Weights of a small GPT-style language model, trained from scratch on English Wikipedia.
Architecture: learned positions, biases, tied embeddings.
MLP neurons of a small language model. Each row is named by its layer, matrix (up: input weights) and neuron, and shows model dimensions 0-127. Each number is 50 + 15 x the weight over its row's rms, rounded and kept within 0 to 99.
After each neuron's rows, "fires on" lists the tokens most often at its 100 highest values on Wikipedia text that the model never trained on.

L6.up798:53 49 38 43 42 58 28 53 68 62 61 30 60 50 31 52 57 84 41 63 51 47 42 29 42 44 40 46 21 67 67 38 32 33 54 24 26 40 57 74 59 54 47 42 67 58 60 81 45 33 48 38 42 53 41 48 69 35 78 68 40 46 55 41 75 35 42 43 32 53 48 57 38 71 57 44 49 44 50 66 79 44 31 68 44 46 32 44 28 72 55 50 65 56 27 74 49 49 34 44 37 36 74 42 60 64 56 49 38 41 47 74 67 44 85 57 69 74 53 42 55 39 55 59 55 56 60 52
fires on: "1"

L2.up627:65 57 57 51 64 66 56 37 54 58 54 74 39 15 37 09 44 91 38 42 35 72 56 73 60 45 51 38 50 38 56 83 57 28 34 66 34 23 32 37 59 35 82 46 54 49 37 61 41 15 85 30 29 52 54 60 67 31 63 51 42 83 69 24 27 38 38 44 69 43 50 16 64 54 57 45 55 44 18 60 56 53 33 39 26 37 51 50 34 62 54 65 51 37 39 48 52 25 47 46 51 67 73 53 46 21 51 55 79 38 60 39 51 40 68 42 31 38 57 47 51 64 42 39 56 43 66 53
fires on: "th", "land", "ron", "'"

L4.up783:53 65 42 43 57 61 42 31 27 35 51 26 65 45 49 26 39 27 43 38 56 41 67 46 58 42 46 47 66 51 72 51 56 60 38 61 75 26 32 47 30 64 47 35 52 24 63 64 36 43 51 41 34 70 56 50 73 57 26 43 51 42 38 45 57 67 45 25 30 28 53 49 43 37 49 41 53 30 66 61 55 40 32 31 67 45 57 65 63 57 71 53 30 52 64 54 41 47 61 70 83 77 47 56 32 77 46 72 47 23 74 58 49 39 44 62 44 39 36 51 62 22 29 61 42 45 37 71
fires on: " l", " al", " fl"

L2.up956:56 29 63 57 57 44 43 38 27 68 52 55 65 56 34 43 11 58 48 69 40 60 41 55 22 32 52 51 60 27 46 61 41 69 24 65 61 56 79 75 83 21 56 76 51 44 44 56 66 44 78 41 61 71 54 65 68 33 45 38 48 70 69 35 49 45 59 42 31 91 55 47 51 62 30 56 37 31 40 29 53 38 45 74 48 71 14 32 41 59 48 48 34 52 68 53 57 37 43 58 69 54 49 70 42 55 57 31 35 62 43 54 48 31 47 54 46 65 34 59 36 78 51 35 41 42 81 60
fires on: " d", " |", "ball", "ist", "arn", "ific"

L4.up349:59 33 36 39 83 29 50 67 33 44 62 48 41 59 36 48 30 48 58 39 64 43 52 75 35 56 81 44 28 47 45 61 68 50 60 59 62 49 65 24 61 71 62 62 45 60 33 61 33 67 56 39 45 58 48 44 53 85 56 67 49 25 38 61 38 60 22 52 63 54 64 23 57 55 56 37 56 45 48 56 45 60 55 28 39 05 36 35 45 54 67 57 44 18 38 32 41 36 51 49 54 59 56 19 44 44 57 66 59 62 36 54 46 54 50 53 38 18 35 56 26 46 34 53 42 39 43 57
fires on: ".", "i", "en", "reat", "ill", "is"

L2.up606:65 29 41 41 45 52 46 48 86 54 41 50 78 56 47 34 66 71 56 53 70 43 32 85 31 48 58 45 43 63 50 46 54 27 39 55 44 34 54 68 43 75 51 37 49 53 61 66 50 73 49 25 55 76 57 53 60 46 64 30 58 42 38 33 43 48 71 41 59 61 64 41 37 87 48 49 59 31 58 22 54 33 37 48 64 85 64 41 36 51 67 49 60 43 31 54 80 59 50 68 81 30 67 27 33 52 57 79 28 47 42 23 67 53 64 29 58 64 49 51 49 25 62 43 51 45 62 36
fires on: "e", "g", "ate", "ual", "ct", "ther"

L2.up648:56 51 51 36 56 55 67 58 78 30 58 75 35 32 53 46 45 64 57 43 36 22 46 51 51 55 45 79 38 47 84 79 56 68 52 13 55 55 36 68 46 70 55 74 49 39 47 43 70 45 34 49 80 59 66 62 58 62 57 63 31 63 62 70 60 43 65 34 75 91 49 59 42 33 11 20 55 60 53 53 44 45 46 51 56 38 61 41 29 33 39 38 53 68 38 57 42 41 20 27 45 19 60 93 36 46 59 80 62 68 56 60 64 30 38 82 45 46 54 38 44 54 68 36 19 44 38 51
fires on: "we", "ast", "ction", "a", "f", "if"

L6.up1062:45 67 40 62 64 39 53 47 99 48 70 41 42 61 49 43 50 30 62 32 43 36 51 35 59 49 72 45 42 35 74 47 56 53 49 32 68 35 35 64 43 00 39 60 51 60 62 58 26 58 47 39 65 49 70 56 69 74 39 59 40 47 67 62 55 55 44 81 47 59 44 72 61 64 29 65 62 39 40 65 31 52 39 47 74 34 26 43 63 67 54 40 75 67 44 59 25 50 43 49 40 66 48 62 55 35 56 44 20 48 21 34 31 71 50 57 59 68 91 61 25 33 68 62 52 56 48 60
fires on: " P", " At", "t", " p", "P", " T"

L6.up1263:56 54 47 41 39 38 33 59 51 54 45 48 63 67 36 24 19 21 31 30 69 39 43 59 67 54 41 66 81 23 50 55 24 57 41 24 62 05 56 58 44 58 33 53 94 41 44 73 75 47 77 57 50 55 59 53 74 50 48 50 56 49 49 57 56 46 55 39 63 59 60 57 73 52 56 20 53 71 31 46 43 48 41 60 50 49 43 46 48 41 30 43 32 57 74 23 47 64 59 45 72 53 10 49 60 52 62 24 52 46 26 62 44 49 56 60 49 43 54 33 44 67 30 44 26 65 52 45
fires on: "-", "ow", " r", "arn", "ak", "ap"

L2.up1273:45 52 74 37 32 43 74 38 85 60 64 25 15 36 73 51 37 39 45 68 42 30 60 63 58 61 47 69 21 64 54 53 50 49 53 73 36 45 40 44 46 44 75 47 59 43 27 47 72 41 51 36 47 55 45 56 79 53 40 50 61 14 46 58 57 38 54 32 63 22 32 43 47 45 49 41 63 33 45 58 46 65 43 55 83 27 62 29 64 73 62 51 58 55 64 40 31 27 77 39 28 28 35 65 61 38 52 69 46 44 44 31 48 54 29 26 33 79 42 55 45 34 43 93 65 74 52 45
fires on: " b", " bro", " s", " g", " r", " d"

L2.up1297:51 79 48 41 65 32 63 63 60 60 50 55 43 44 62 50 52 21 50 77 65 50 72 61 51 54 46 42 49 45 57 62 50 82 20 70 81 76 73 46 69 43 58 38 24 60 50 55 35 47 52 45 53 43 48 52 63 40 36 41 56 46 52 28 52 33 59 65 36 23 43 13 63 37 65 52 39 59 36 49 65 41 57 69 34 61 58 60 56 46 50 56 00 42 52 31 72 32 54 57 45 66 57 48 60 61 49 25 42 58 53 58 59 36 47 48 53 74 46 54 72 40 26 60 50 41 67 22
fires on: "ond", "anc", "ur", "ing", "ir", "ross"

L2.up357:51 59 76 67 39 33 54 52 49 55 57 39 50 36 57 23 43 52 17 43 51 48 53 43 22 53 27 33 49 57 54 53 52 40 44 48 31 47 32 38 66 37 65 75 57 73 72 56 50 54 41 63 25 32 50 56 55 46 60 48 20 35 75 61 44 54 33 38 31 24 51 22 39 48 28 42 68 34 11 84 39 68 56 39 58 18 51 34 20 60 59 47 57 45 29 29 55 48 56 81 38 99 38 70 44 59 62 50 54 25 44 42 55 67 36 44 28 31 47 55 63 58 57 63 52 67 64 69
fires on: "ron", "on", "ill", "land"

L4.up16:45 60 42 46 36 43 41 59 50 53 17 30 34 55 67 54 44 51 46 69 46 47 25 68 46 70 73 40 49 38 48 45 29 24 69 76 36 34 39 35 63 49 59 38 21 60 53 53 43 40 45 62 55 54 44 46 44 45 42 77 53 46 61 42 54 67 60 57 51 35 61 50 62 58 41 37 57 75 60 48 59 61 51 61 84 21 58 66 55 31 99 62 40 69 22 65 62 53 55 48 57 57 44 50 69 71 44 62 31 53 50 29 53 53 67 46 30 28 48 51 40 57 35 24 29 41 52 65
fires on: "ed", "te", "t", "en", "ack", "a"

L2.up1508:68 37 66 31 62 56 61 57 42 31 54 72 55 67 50 62 53 65 53 67 66 32 37 55 41 44 55 62 35 64 74 44 43 68 58 49 47 54 59 70 60 59 50 35 46 51 71 63 68 50 59 43 63 76 41 42 46 70 59 45 41 42 50 38 42 49 52 45 46 55 55 72 40 84 44 74 57 42 58 38 51 44 53 54 65 35 28 65 64 29 72 36 67 75 50 47 51 26 42 47 80 69 57 36 42 67 30 55 38 49 52 55 27 38 23 14 57 58 28 51 53 52 61 54 74 31 36 28
fires on: ")", "it", ".", "g", "e", " who"

L6.up620:35 48 66 48 71 67 72 34 55 60 63 49 40 28 66 30 44 51 46 51 48 48 63 23 49 49 30 85 38 63 60 40 47 47 64 57 34 36 43 65 39 54 63 57 71 82 58 69 67 64 72 36 55 41 68 46 61 23 59 24 46 37 48 58 74 38 66 47 68 27 72 61 81 53 77 33 72 50 47 56 52 59 57 49 51 51 32 37 66 21 68 76 45 27 39 55 51 55 76 35 45 53 43 72 46 30 56 50 35 40 30 59 51 38 43 73 35 59 54 55 35 77 61 68 67 83 30 40
fires on: " r", "oc", " b", " in", "M", " met"

L6.up508:56 54 34 10 58 55 36 83 49 49 63 34 58 39 38 58 18 86 61 59 35 65 35 51 31 32 28 54 58 61 62 74 61 41 53 50 46 48 61 58 32 35 70 49 63 45 52 64 27 73 71 37 34 51 67 54 60 24 54 70 25 34 66 61 93 38 30 30 43 56 54 58 24 50 31 60 70 52 81 81 26 65 65 57 39 42 46 42 25 59 46 50 49 32 56 48 42 57 29 46 39 48 58 47 13 43 47 67 68 62 52 68 59 17 69 31 54 60 43 43 72 79 33 42 50 53 66 34
fires on: "c", "s", "b", "d", "k", "f"

L4.up950:33 36 52 64 62 59 41 77 54 61 15 74 44 88 44 16 49 23 66 63 33 41 60 53 50 70 64 49 33 79 32 55 63 54 60 55 45 43 46 65 42 42 44 35 46 44 33 43 59 69 43 31 52 47 63 48 57 38 53 82 85 66 40 27 56 65 54 57 50 38 75 60 55 56 41 56 42 38 18 51 49 37 62 19 41 40 59 91 17 65 69 59 36 38 25 47 43 16 70 73 45 56 38 58 42 57 54 35 67 68 47 57 64 43 55 40 27 55 53 52 36 36 39 35 48 59 42 45
fires on: "ly", "ely", "ily", "ate", " also", "ile"

L6.up775:21 42 59 48 53 43 79 62 27 48 44 47 86 68 64 44 60 62 62 65 57 44 23 51 40 42 37 51 32 54 59 56 36 57 41 57 39 21 66 47 73 72 60 59 35 81 51 70 56 54 49 50 13 66 49 26 61 44 50 71 48 49 68 45 67 78 36 45 40 41 57 59 23 54 47 39 50 48 72 32 42 59 47 50 69 61 38 64 41 65 43 76 65 50 49 75 76 45 44 26 76 71 51 55 54 49 76 56 56 35 38 50 48 71 62 63 53 61 44 25 68 56 62 63 50 58 55 69
fires on: "ec", " rec", "uc", "cc", " Rec"

L4.up1078:36 47 44 50 59 67 62 50 58 45 36 44 46 53 45 34 48 37 08 58 52 66 57 68 35 65 52 40 69 62 27 45 34 28 73 62 45 48 27 60 60 68 54 60 31 18 60 40 41 59 31 30 56 39 53 49 41 44 47 29 74 71 66 72 62 47 36 19 49 65 43 50 38 54 32 49 75 57 53 56 56 59 81 50 70 46 47 44 54 99 67 52 68 50 39 21 72 29 29 77 52 53 56 55 45 46 50 25 49 53 63 33 78 82 60 57 41 42 25 42 83 30 45 52 60 81 52 26
fires on: "s", ",", "F", " school", " comp", " sc"

L2.up1127:52 70 67 34 54 65 53 59 76 57 33 54 72 51 46 25 27 32 39 23 59 54 53 57 58 49 27 54 40 19 61 50 30 52 56 61 58 25 34 40 54 65 78 45 25 39 48 39 63 33 67 44 58 44 56 65 36 34 52 46 40 55 65 47 55 89 43 49 37 07 60 60 58 59 60 59 52 60 52 84 44 68 53 20 45 61 65 38 76 38 42 66 58 58 44 57 27 62 46 56 26 56 31 58 41 34 38 60 40 27 79 41 51 69 63 59 63 74 51 27 57 51 57 46 58 43 23 67
fires on: "ar", "al", "l", "ot", "r"

L2.up644:56 48 55 48 61 52 40 38 50 21 57 44 43 15 75 42 42 52 43 51 67 41 55 46 46 21 60 70 62 46 60 79 59 48 72 65 68 58 38 53 51 31 43 38 65 58 59 37 46 48 28 49 47 31 43 54 47 44 48 52 46 60 36 47 43 59 50 30 53 35 70 40 54 66 42 44 65 35 41 31 40 67 48 45 81 43 61 86 45 28 76 28 48 44 62 59 65 36 59 83 67 37 66 31 23 66 41 30 39 44 40 44 50 53 77 30 54 72 73 56 65 56 39 73 83 66 39 45
fires on: "-", " also", " "

L4.up1111:46 54 48 36 56 64 31 67 42 43 21 33 69 63 48 63 22 31 50 74 60 40 45 82 41 43 51 35 58 44 33 28 55 44 58 43 31 67 42 64 36 68 46 59 39 54 49 62 46 37 70 70 54 67 54 41 73 49 50 43 35 47 61 52 37 70 45 61 37 48 12 51 75 43 62 35 52 58 31 26 78 67 33 41 59 25 39 72 58 51 66 56 53 58 47 26 30 32 33 27 74 43 65 41 66 77 63 49 50 38 62 44 25 56 39 29 71 70 48 60 44 50 19 48 47 37 57 49
fires on: "z", "ed", "t", "y", "ing"

L2.up112:61 39 51 69 48 48 29 53 44 61 67 21 67 48 41 41 43 24 87 65 39 33 61 27 19 52 49 43 56 66 73 56 31 72 53 39 36 64 63 46 68 32 54 49 50 80 52 41 84 55 40 63 62 60 54 54 15 46 99 58 50 40 50 13 61 56 57 42 45 57 61 38 53 41 23 70 69 25 53 78 31 56 42 42 28 32 35 62 60 44 54 51 54 37 80 69 29 55 31 73 23 42 31 71 49 53 45 73 39 70 34 41 47 37 34 39 35 49 56 36 32 51 54 49 62 32 53 23
fires on: "S", "A", "H", "F", "St", "M"

L6.up247:55 20 66 52 53 67 55 45 32 34 49 44 13 58 24 34 34 58 46 45 68 60 46 47 39 51 59 48 61 55 51 64 24 39 50 63 37 47 45 27 43 52 51 76 59 31 55 53 62 16 45 61 68 58 62 38 52 79 68 45 58 23 33 39 79 30 66 64 60 35 39 49 71 21 64 59 46 58 34 71 29 65 37 34 37 46 35 54 56 47 79 36 36 24 17 41 36 44 71 40 51 58 70 48 56 54 54 67 67 49 23 51 32 58 57 45 26 56 42 52 50 63 32 24 68 57 50 38
fires on: "8", "9", "6", "3", "2", " |"

L2.up485:22 52 66 46 33 59 57 43 55 55 59 35 59 33 40 30 48 51 33 77 37 10 33 59 75 53 66 43 68 42 44 68 45 36 52 43 42 75 66 68 35 78 65 50 93 61 49 67 42 41 62 58 69 60 62 83 27 28 66 48 59 54 46 57 47 35 66 48 43 57 44 43 32 35 65 44 65 53 53 28 66 72 47 52 48 60 72 79 28 42 55 56 51 54 61 32 33 34 26 35 73 51 42 75 69 59 09 35 47 50 48 45 77 46 70 50 37 48 53 30 27 33 48 38 45 50 36 27
fires on: "ed", "est", "ath", "ated", "ent", "ating"

L6.up1510:57 62 51 26 39 49 08 48 74 39 33 30 58 41 40 57 53 37 50 37 20 77 69 63 47 51 44 42 55 79 61 70 34 56 34 51 58 26 36 47 67 98 52 80 43 63 76 48 50 38 65 77 45 55 58 50 39 79 39 59 53 47 66 52 43 36 48 54 48 62 60 63 39 46 44 39 41 75 52 21 46 55 59 37 34 52 56 32 25 66 67 58 55 35 42 31 51 47 64 57 67 58 41 55 39 45 67 20 49 63 75 39 59 66 84 43 41 41 27 49 82 41 42 32 70 46 64 62
fires on: ",", "areer"

L6.up368:50 60 46 15 56 35 40 70 39 44 35 42 28 22 23 44 80 45 61 55 50 60 54 62 54 65 65 34 79 58 29 75 57 38 58 60 19 13 57 62 29 70 42 69 40 53 35 38 51 50 78 51 45 37 40 54 74 28 54 58 61 63 54 45 76 37 66 52 87 59 52 44 58 54 30 70 44 50 39 40 33 46 52 43 62 33 16 53 27 80 49 39 78 48 26 52 45 43 32 52 25 51 40 52 57 45 48 34 61 53 43 51 56 59 70 75 38 39 47 35 83 55 48 42 45 54 48 63
fires on: ",", "1", "7", "4", "0", "istory"

L2.up1164:38 47 15 56 28 44 56 56 56 47 52 55 28 31 44 49 50 43 48 29 34 64 37 74 35 20 53 41 72 30 73 49 53 44 26 33 28 40 64 67 59 63 45 55 56 66 66 43 28 38 30 78 63 30 40 16 61 60 51 40 56 80 36 18 57 48 22 27 68 71 53 38 31 37 24 56 49 60 59 57 46 66 61 36 71 30 61 44 37 51 44 47 56 52 18 43 55 68 62 42 53 91 39 59 41 42 71 31 33 27 62 46 52 40 62 52 57 61 39 49 40 34 59 50 60 40 42 50
fires on: "ad", "w", "ion", "ade", "ts", "f"

L6.up902:58 70 62 38 52 37 55 39 54 67 32 51 77 49 59 66 35 59 25 66 81 52 62 41 52 38 72 33 36 34 82 63 55 44 33 15 56 37 49 42 69 81 56 52 42 59 20 36 85 54 56 43 32 49 49 60 43 64 54 87 23 48 65 40 45 64 34 48 19 70 49 54 61 32 51 38 48 61 60 31 61 51 48 58 33 42 44 45 54 48 55 39 34 61 56 45 50 55 45 56 76 54 60 54 52 42 46 60 63 69 33 78 71 57 75 58 55 55 71 77 76 43 55 52 75 19 50 70
fires on: "ol", " ac", "c", "ad", "ir", "m"

L4.up83:66 44 58 35 49 55 56 44 40 48 43 51 51 60 59 11 35 49 11 68 49 87 54 39 64 45 64 67 39 57 67 70 51 45 36 28 37 74 59 58 37 56 36 75 53 37 45 77 58 36 78 50 35 74 47 48 30 49 65 55 57 39 40 50 48 06 43 70 54 47 36 56 62 58 58 57 81 57 44 20 62 48 39 62 49 63 46 60 62 48 38 77 45 41 55 51 31 13 47 50 70 21 28 55 42 33 43 17 61 62 73 88 31 56 43 43 19 48 49 27 65 68 30 34 32 47 36 44
fires on: " in", " of", "ow", "m", "-"

L4.up493:17 64 42 52 46 54 46 69 53 62 61 42 33 47 84 65 36 37 35 48 59 52 52 54 39 45 54 65 58 51 50 76 33 47 65 39 38 49 63 70 46 44 59 55 21 55 10 43 58 47 63 28 37 32 83 42 47 59 70 67 64 60 33 24 64 83 53 57 44 51 37 41 32 51 58 39 41 53 40 55 76 49 69 41 36 49 65 74 46 46 51 80 55 38 51 27 61 46 49 54 63 41 32 87 43 42 71 78 31 64 64 36 50 46 61 40 62 47 57 46 32 41 55 54 44 46 27 50
fires on: "ly", "ever", "ten", "se", "ely"

L6.up818:40 38 35 44 65 59 54 62 83 51 64 73 67 46 57 48 31 41 31 55 67 34 59 53 22 60 51 99 37 29 74 69 30 69 62 33 39 49 41 61 56 56 45 56 25 50 00 60 49 41 47 67 29 45 69 71 41 32 46 33 53 50 74 55 48 57 68 77 54 70 71 76 32 54 29 38 43 36 64 53 37 62 64 35 20 33 42 17 47 47 68 30 48 63 45 69 52 50 20 73 79 34 72 40 77 46 70 23 29 64 44 40 21 52 46 36 52 48 54 48 62 54 57 42 23 62 68 40
fires on: "al", "o", "ast", "it", "at", "a"

L2.up152:31 76 32 50 34 48 55 97 72 96 31 52 53 45 59 50 78 42 68 24 57 58 28 52 48 40 58 64 52 40 63 60 78 45 30 39 64 44 54 36 36 82 29 51 66 70 88 54 53 63 26 57 64 45 67 45 39 67 26 74 34 47 45 32 41 43 54 69 71 55 43 48 48 45 50 74 70 52 32 24 59 56 54 49 64 33 60 62 46 49 45 63 77 60 42 18 62 52 28 26 47 45 50 51 49 47 54 54 42 24 49 51 55 36 30 59 24 61 58 49 34 78 61 62 45 09 33 31
fires on: "it", "and", "ad", "ade", "ated"

L4.up1350:57 53 52 60 22 23 63 49 46 55 55 41 68 60 60 49 33 47 64 68 41 69 47 69 53 76 43 39 40 58 80 61 59 37 85 33 52 10 53 66 23 41 72 62 48 51 24 64 57 64 44 29 44 51 56 33 38 51 58 40 49 64 87 32 66 36 43 72 46 86 32 61 58 54 34 54 71 50 51 34 32 68 43 50 40 52 43 57 79 67 46 61 66 49 60 61 54 45 30 21 64 44 63 46 47 65 65 54 50 53 63 34 49 33 42 68 48 49 24 44 63 59 31 59 57 62 61 70
fires on: "if", "uc", "2", "C", "T", " Rec"

L4.up908:41 15 11 42 68 45 75 31 39 51 65 50 34 40 69 63 57 27 26 70 52 31 36 35 45 59 51 85 53 51 91 43 66 57 46 46 54 53 58 40 38 41 48 39 53 57 72 49 50 69 68 41 52 34 42 42 45 62 40 57 25 56 47 60 62 43 45 56 43 40 51 53 43 69 48 64 19 58 42 28 54 49 64 66 78 43 67 93 51 55 59 60 31 32 87 38 76 35 58 55 66 23 61 48 38 82 63 52 23 33 54 41 46 58 60 71 60 54 47 34 49 46 48 56 65 27 29 38
fires on: " the", "er", "-", "ine", "m", "erg"

L4.up1266:54 52 63 62 72 57 53 36 72 54 49 37 29 36 52 44 60 46 22 44 42 61 69 45 40 20 55 33 68 48 44 31 53 59 18 56 59 63 60 58 44 26 69 45 56 28 73 64 34 32 67 28 58 65 44 41 54 79 70 72 90 61 45 61 43 58 43 83 50 85 36 41 88 49 28 48 46 59 33 75 44 61 66 44 43 47 52 54 35 69 51 44 57 58 30 45 67 58 27 41 02 50 33 69 42 76 24 51 44 44 48 53 38 50 54 51 40 54 69 44 28 40 44 56 49 36 34 62
fires on: "t", "r", " p", "l", " t", " fl"

L4.up1425:68 37 66 56 37 62 35 57 75 50 45 56 31 39 54 37 42 55 64 74 57 59 35 53 34 64 33 63 54 67 38 29 54 32 44 36 50 46 51 63 19 55 63 74 56 48 80 63 60 59 26 25 55 56 48 50 67 49 89 77 69 52 71 59 61 25 62 68 54 49 22 57 42 51 72 33 07 60 33 62 68 66 40 36 66 42 52 38 30 51 77 19 40 30 57 75 69 30 56 64 42 46 53 40 53 40 47 63 65 36 28 61 74 78 48 61 40 42 21 69 42 30 47 61 49 56 55 64
fires on: "2", "1", "3", " of", "0"

L6.up438:66 61 42 44 43 48 46 52 34 59 68 50 88 45 49 34 27 91 54 52 44 57 40 61 42 32 44 59 91 37 67 63 35 43 68 46 39 49 46 32 41 59 64 73 74 53 49 41 62 59 77 41 54 61 86 48 61 41 62 75 54 70 67 44 43 66 26 52 46 65 41 34 59 51 32 52 33 33 55 34 54 39 44 71 41 60 43 43 52 64 42 51 31 72 36 42 42 37 51 45 42 50 49 48 35 57 40 45 51 59 57 60 55 25 53 56 22 46 71 50 69 32 69 53 63 29 81 42
fires on: " d", "c", "i"

L6.up255:47 68 42 52 67 40 50 68 50 52 54 87 27 64 46 61 71 37 41 59 33 57 32 77 59 41 42 77 85 59 15 64 42 60 50 55 56 57 64 52 50 48 60 64 28 43 30 70 47 66 59 40 42 68 47 61 41 38 64 26 60 50 30 51 57 55 72 38 39 43 47 67 44 29 79 24 75 67 36 66 59 58 44 64 50 47 60 57 56 60 57 58 48 65 48 47 14 65 48 44 69 60 58 66 33 60 74 72 18 52 00 56 51 41 64 53 44 63 51 45 66 29 33 61 42 50 49 48
fires on: ".", ")", "i", "th", "s", "g"

L6.up1027:65 46 46 39 29 58 41 47 60 56 62 47 36 63 39 48 20 60 45 48 55 68 52 56 52 24 54 32 27 43 64 37 54 60 62 35 37 34 60 65 74 32 45 40 68 67 60 47 54 64 48 64 20 70 58 82 45 76 64 36 39 55 44 72 61 54 52 44 54 43 57 47 74 38 32 60 51 40 29 35 38 45 51 47 55 79 50 60 23 46 69 31 75 58 46 58 46 58 45 50 38 59 44 60 74 46 13 58 28 52 23 44 46 51 70 46 51 49 86 51 57 68 43 89 61 30 29 74
fires on: " P", " met", "P", "T", " Cent"

L4.up531:60 67 17 71 47 29 27 71 38 37 84 64 59 71 60 73 36 43 22 92 85 47 44 52 43 55 66 79 40 58 51 53 50 35 59 09 62 64 86 67 52 43 37 45 58 23 64 70 57 41 62 67 42 38 45 46 39 48 43 46 60 18 60 52 66 59 62 80 55 74 39 53 45 26 46 46 49 21 54 50 39 50 56 66 62 46 58 55 76 64 70 53 58 50 63 38 76 26 04 61 81 10 52 59 49 65 37 54 51 69 75 44 39 71 64 40 32 61 08 34 47 43 58 69 48 65 50 38
fires on: "g", "ath", "ig", "u", "ag", "i"

L2.up1397:36 59 65 55 59 60 55 50 70 60 51 45 70 77 60 37 25 65 49 36 64 60 69 71 31 43 41 50 70 31 55 63 40 65 54 56 34 49 51 40 47 52 60 52 51 52 43 52 50 59 55 27 56 67 30 55 52 46 29 39 49 38 49 43 68 50 52 72 16 52 45 76 75 34 63 41 43 30 43 47 26 44 23 40 60 40 59 84 37 51 29 42 85 58 52 51 32 73 20 51 49 41 42 44 42 51 70 70 59 48 47 47 51 52 68 25 70 84 38 62 61 40 62 39 64 53 21 37
fires on: "al", "ust", "ar", "ro", "act", "ons"

L4.up1011:64 65 39 69 42 60 99 28 43 34 68 39 42 12 60 66 63 50 56 34 47 53 60 33 60 57 89 43 43 33 50 60 59 62 68 43 64 66 55 46 64 73 50 47 63 51 45 48 38 47 34 69 35 49 75 33 42 45 61 32 39 41 83 73 75 21 58 54 31 25 40 57 34 54 39 68 40 49 47 31 67 73 35 42 57 43 60 82 45 47 57 35 61 57 73 71 37 56 48 57 24 82 41 48 29 64 36 26 70 66 38 56 44 47 50 46 55 63 50 52 56 53 24 92 67 58 79 47
fires on: "h", "in", "z", "-", "ack", "ac"

L4.up511:45 18 32 33 61 37 51 46 35 19 36 48 60 48 78 31 56 49 79 56 45 80 44 54 49 70 54 43 44 72 45 58 58 25 50 40 26 38 42 42 43 34 47 41 47 28 51 43 48 49 54 50 60 58 39 64 33 78 26 41 47 55 49 35 66 40 49 50 50 51 41 45 25 42 61 66 61 54 29 71 21 51 26 10 41 59 42 67 52 55 61 59 60 30 39 36 56 47 55 57 64 55 79 50 45 89 38 55 49 63 29 62 41 44 55 51 48 48 45 31 29 33 45 42 36 38 54 61
fires on: " for", " For", "8", " until", " and", "9"

L4.up176:50 46 72 50 83 47 72 63 44 34 32 35 52 44 39 40 53 66 22 58 51 57 32 59 48 52 80 54 50 80 57 73 79 42 53 40 57 33 35 54 41 72 52 60 25 54 71 18 78 60 47 85 64 67 52 39 27 58 54 70 35 68 36 52 50 68 68 45 61 55 54 44 22 51 31 43 54 29 45 71 37 47 94 43 42 53 40 45 49 44 48 07 52 73 50 52 33 42 46 42 31 72 39 31 52 84 39 38 62 82 56 47 46 40 29 27 38 65 35 42 20 34 41 45 42 72 37 55
fires on: " and", "e", " but", " who", "I", " that"

L6.up751:56 47 56 51 48 53 40 52 63 66 34 54 23 17 15 22 44 51 68 44 62 41 45 38 27 77 56 68 27 59 65 66 46 56 38 41 39 66 24 43 36 81 44 56 44 91 45 38 33 60 48 44 57 71 75 27 39 50 57 35 33 44 48 65 53 41 44 58 37 41 42 30 65 60 55 40 52 55 34 56 41 60 46 71 59 59 26 48 38 37 55 78 70 46 24 43 46 40 33 52 45 58 48 27 53 75 80 56 74 35 55 55 54 73 30 23 60 46 61 67 51 72 61 74 38 59 43 26
fires on: "1", " ", "ober", "2", " and"

L2.up69:31 69 60 41 34 44 66 55 75 62 16 81 41 60 54 38 23 41 29 63 35 53 21 37 41 47 24 58 59 43 30 51 52 35 49 35 40 35 66 70 53 45 57 65 40 45 51 38 50 56 84 29 47 63 63 53 44 23 46 41 56 65 71 53 44 56 57 49 24 54 62 54 41 43 53 27 38 40 30 07 45 36 68 76 50 77 69 46 37 46 47 52 47 62 20 54 55 50 54 38 55 58 13 71 44 60 59 69 68 39 31 58 57 67 67 39 35 55 83 43 23 50 43 54 35 56 62 74
fires on: "s", "th", "p", "ated", "ed"